{"n_layer": 14, "d_model": 512, "n_head": 8, "n_kv_head": 8, "head_dim": 64, "d_mlp": 4096, "vocab_size": 50257, "activation": "tanh_gelu", "norm": "layernorm", "norm_place": "pre", "norm_eps": 1e-06, "positions": "learned", "qk_norm": false, "attn_scale": 0.125, "bias": "none", "tie_embeddings": false, "parallel_block": false, "init": "normal", "init_std_qkv": 0.0176, "init_std_o": 0.00333, "init_std_up": 0.0176, "init_std_down": 0.00118, "optimizer": "muon_variant", "lr": 0.00975, "lr_mult_qkv": 0.4, "lr_mult_o": 1.18, "beta1": 0.95, "lr_head": 0.0142, "grad_clip": 1.0, "warmup_steps": 200, "schedule": "cos", "final_lr_fraction": 0.0, "batch_tokens": 262144, "seq_len": 1024, "doc_mask": false, "train_tokens": 1617000000, "steps": 6169, "dataset": "wikipedia_en"}
MLP neurons of a small language model. Each row is named by its layer, matrix (up: input weights; down: output weights) and neuron, and shows model dimensions 0-127. Each number is 128 + 32 x the weight over its row's rms, rounded and kept within 0 to 255. Numbers have three digits each.
After each neuron's rows, "fires on" lists the tokens most often at its 100 highest values on Wikipedia text that the model never trained on.

L8.up2082:171164097115126128073064128156177136163157160136149160132077117125087147135232096128147154176139132158126131127120146142103096120153150184112130123167121181157123092158109124196120083105095141162182117084174110139137095095152148136198136111116123120129129139107172162173085140062132180129124151156157129132096171165148145146132100204145127206066136091165144090171068111143088104115112
L8.down2082:092107160133111147133054140114146123157162158145155111133145139179149062163081102118115100126138109101193094106128110126125130126128100111151111146201108120131160176189084127119113166167147130094172083142163099112151092125117155156081119203127136149114131084100088108124069142126088158109178120098143143109064107159128158119101071145123184011154147109134109131117134139142158122089095
fires on: "be ", "only ", " ", "was ", "s ", "time "

L8.up2757:075095098170167167162118166080161107152128114152115117104157097122085121111098142152089004149101162122123158146177099160182104115093151132143119159097072128173098168119115137107109158139150164120125128138174170101113153153122167158140132134091147102112113111100150176104146157099111185154079137114149157170095127150109150133206194166112115081103203113139125124135095109091077149094162
L8.down2757:136125178124090136143136137134126151138093093160110192115146077179151087121181129112204102118143119169162068134149171157090095106159137085097106063135124127099133083169114154122184098122110071089114122112124087185127126104186129169118131097120149148127147098160075092097101093177140135187096143166103073153120109114064063142086102093144141153156181102114149124163094149076094174143112
fires on: "'", "-", "and "

L8.up761:078135109171070115196108108144161166122137152126094194184151092129148182163105184101162141127095115146160122057088138159170123176128091160090105126168108149110080105150173102066095130123131049181086155141177166070115080132154148152199107118126187174115161162122184128109143131119153095168169139132130135158131093098174122137136149166075160125194107190100182093091180139118144107147175
L8.down761:114143140157122092161162127097122139131112134133108060061091115134146154139162141133130153137120110107106158145131069114100160105122090150169126160144143162093107152137113117114162076145221128102088127188122112093095115096158096139122201191088114150100107111153123127149070177154114111102114119128128166116119128119167128112090082134135113135121124137136136075139120082113144130172106
fires on: "and ", ", ", ".", "–"

L8.up3950:090126095122150074138090180060195110112101188163089092142160081109118133176180207111138207147141146084158112138174111189106141161130140166126141105155190153100138117150133173144073038155133134172158140113124119126138194176166206179144116177119096138123145157106118115157164122099101135138124094165118096138163082085112130212107147184129103111094181140141165100091092135141163128118112
L8.down3950:167133135107140116166099138141127114181120135153090153096162091118125111100117077119116094090200083107127124116103137125091129112130093151167108123117135137123108159145117091107139115125106138096078104115120197062095103133069061161123135110109131149145122089081139139109105132167130115077142147107181130080099122113121154100151130111115166179187108175138091123146172158107090151164078
fires on: "and ", ", ", ",", "which "

L8.up1784:117099127115111143123124156159120135144113102200070152155097098172083194120164115156137153172136133126126126128174138160121083147090114158109104116145121079157098092086189138150118055157085105107151159134184140091113134137141178101085079177115095159111182112113160192115080137111149220154139136107147036208104154161082142093150189173136089188148162104166088100124125146144104110084118
L8.down1784:126172117097116163100165106092091118130156108055153140112134103121121070212080081131122093143123131152127140142118141106123168121118047128126150150146177178136082190150128167165146153086145143108094130126086083118115126121140083162165136092091193140142124108100077115155116142139095142126114128125126174103141132114206128075112066095128108158136073132120147127126098126141142107119118
fires on: ", ", "in ", "on ", "from ", "was ", "a "

L8.up43:114098176190172114134110118118138188118168091066130121109124121160179101094112139103198154076063110128113121078156145113196114162156100098126178176160082132067118179138194133137102101192131152076096201115144063141163155139170182167108100124159187137129148138109131132124170074117114105180133144097079193152190131092130096078106089207099113146086136140150132142079079151165112153104106
L8.down43:083118144086081110079115161164115072185159146169170135105125154120089132162097153039121122068161121104166117169133062141109133093093151116105144184101207113120102125095170177146111138137146071084188053137065149104105112099145103133117148066115165175097115102115103154168059194139155124135155173095172134121092093113172136151172132145107169108086162159136133144134111116168116153179140
fires on: "and ", "to ", ", "

L8.up1604:128130157074145100189152114147141087113174113114130205125087189108126148150158131171183084171171126160124160089201112154085130147150147077144107130190157144063095114156109098158148084203150105107150095154124141194093149107119081128112129069160124139168127123131111174143071114125133074161090171099170089115162207133181093139104093155097109110137179116107148129124139140124179088145168
L8.down1604:113144157156082163120130144183114102165090073145036170124161062119136151131159104053155100148112126068108128182144151113151064175054110122114150117161138126127143186077115148146122076142098111137106181113093096155154107128076123143079137105137127128088096105137182111135103093131082143124089091101085142124113119096161159146178112116100132160138078140099153162135181123150144120173129
fires on: "his ", "their ", "its ", "the ", "The ", "an "

L8.up2854:043109186082141137120052093160118109185071140127165154110095100145149167142144128105148114105114105143110147126159122054066090047142109086158195109093139089120095111109188116122153204146135176105102174163180101088120129136102150126112169157143154094143119092116142195141167157150137102152100108121140136143126196108107109062098152130187085088172112113193108148102114124115105141125106
L8.down2854:162193100142068125161145110142162153143118090135174053179147179100177106123132130190142165116124183086175073171079195135162194124116152165107088110116135147128156106120088117135162107078140138139126130119101153130093160137137111111054105125101135099107161130158066088122102095136148137095180165137147104075164127134100122108130104102101088164081181093137098079114156127141160155111165
fires on: "was ", "is ", "later ", "in ", "would "

L8.up2758:144147084098129124121136078149116158083104173106127132127126163120181191089137163141139115145073090141083147140163147128153103127169119138159155178087144098119163126116141148142112132101147130153101114159144204105106150094129074147164137120148072104122078115079113139155090158110109164169147122122154055105191169070160145102172120128131107080117151184120091186173078138083104098091116
L8.down2758:186107213155123119123114164140068136116132109169162088086157107119159123126116105112127167113071211131092096109085133151159094100169164132101108127137087165102103091153127089105173113123090166090157124115141083124160072167123128095087161138147182124137209128116174097161123109154160106137122115124100139110084146118133101155102122035108130186123128109096159077103119158126068113146122
fires on: "an ", "a ", "to ", "its ", "y", "also "

L8.up3528:111168070145136150094130130120139156156120098117182157117125112105133145126145108124107117122192122124137062166178138123200085119065165142137151130169162159080088159167111066118130128110146103173115118149147101105104120180079099179172115164174102063036096140138082118109114182143111138098054108123088135125105127129169142085090129106116140137146172081159128102099141141111061171121083
L8.down3528:142106167124080096188152113180103111127133148136130063157106085121109092112118190129088123096126172088099074155165114156091159162204093140148108154063107109100112133177156129138147116153137104081118133127135161106091130118127177135090170100134136155072138070123178121084138108139108095145198155097162124149165169156068123176178162160158112153117118109131117098207115148152110104126189
fires on: "and ", "'", "of ", "or ", "\""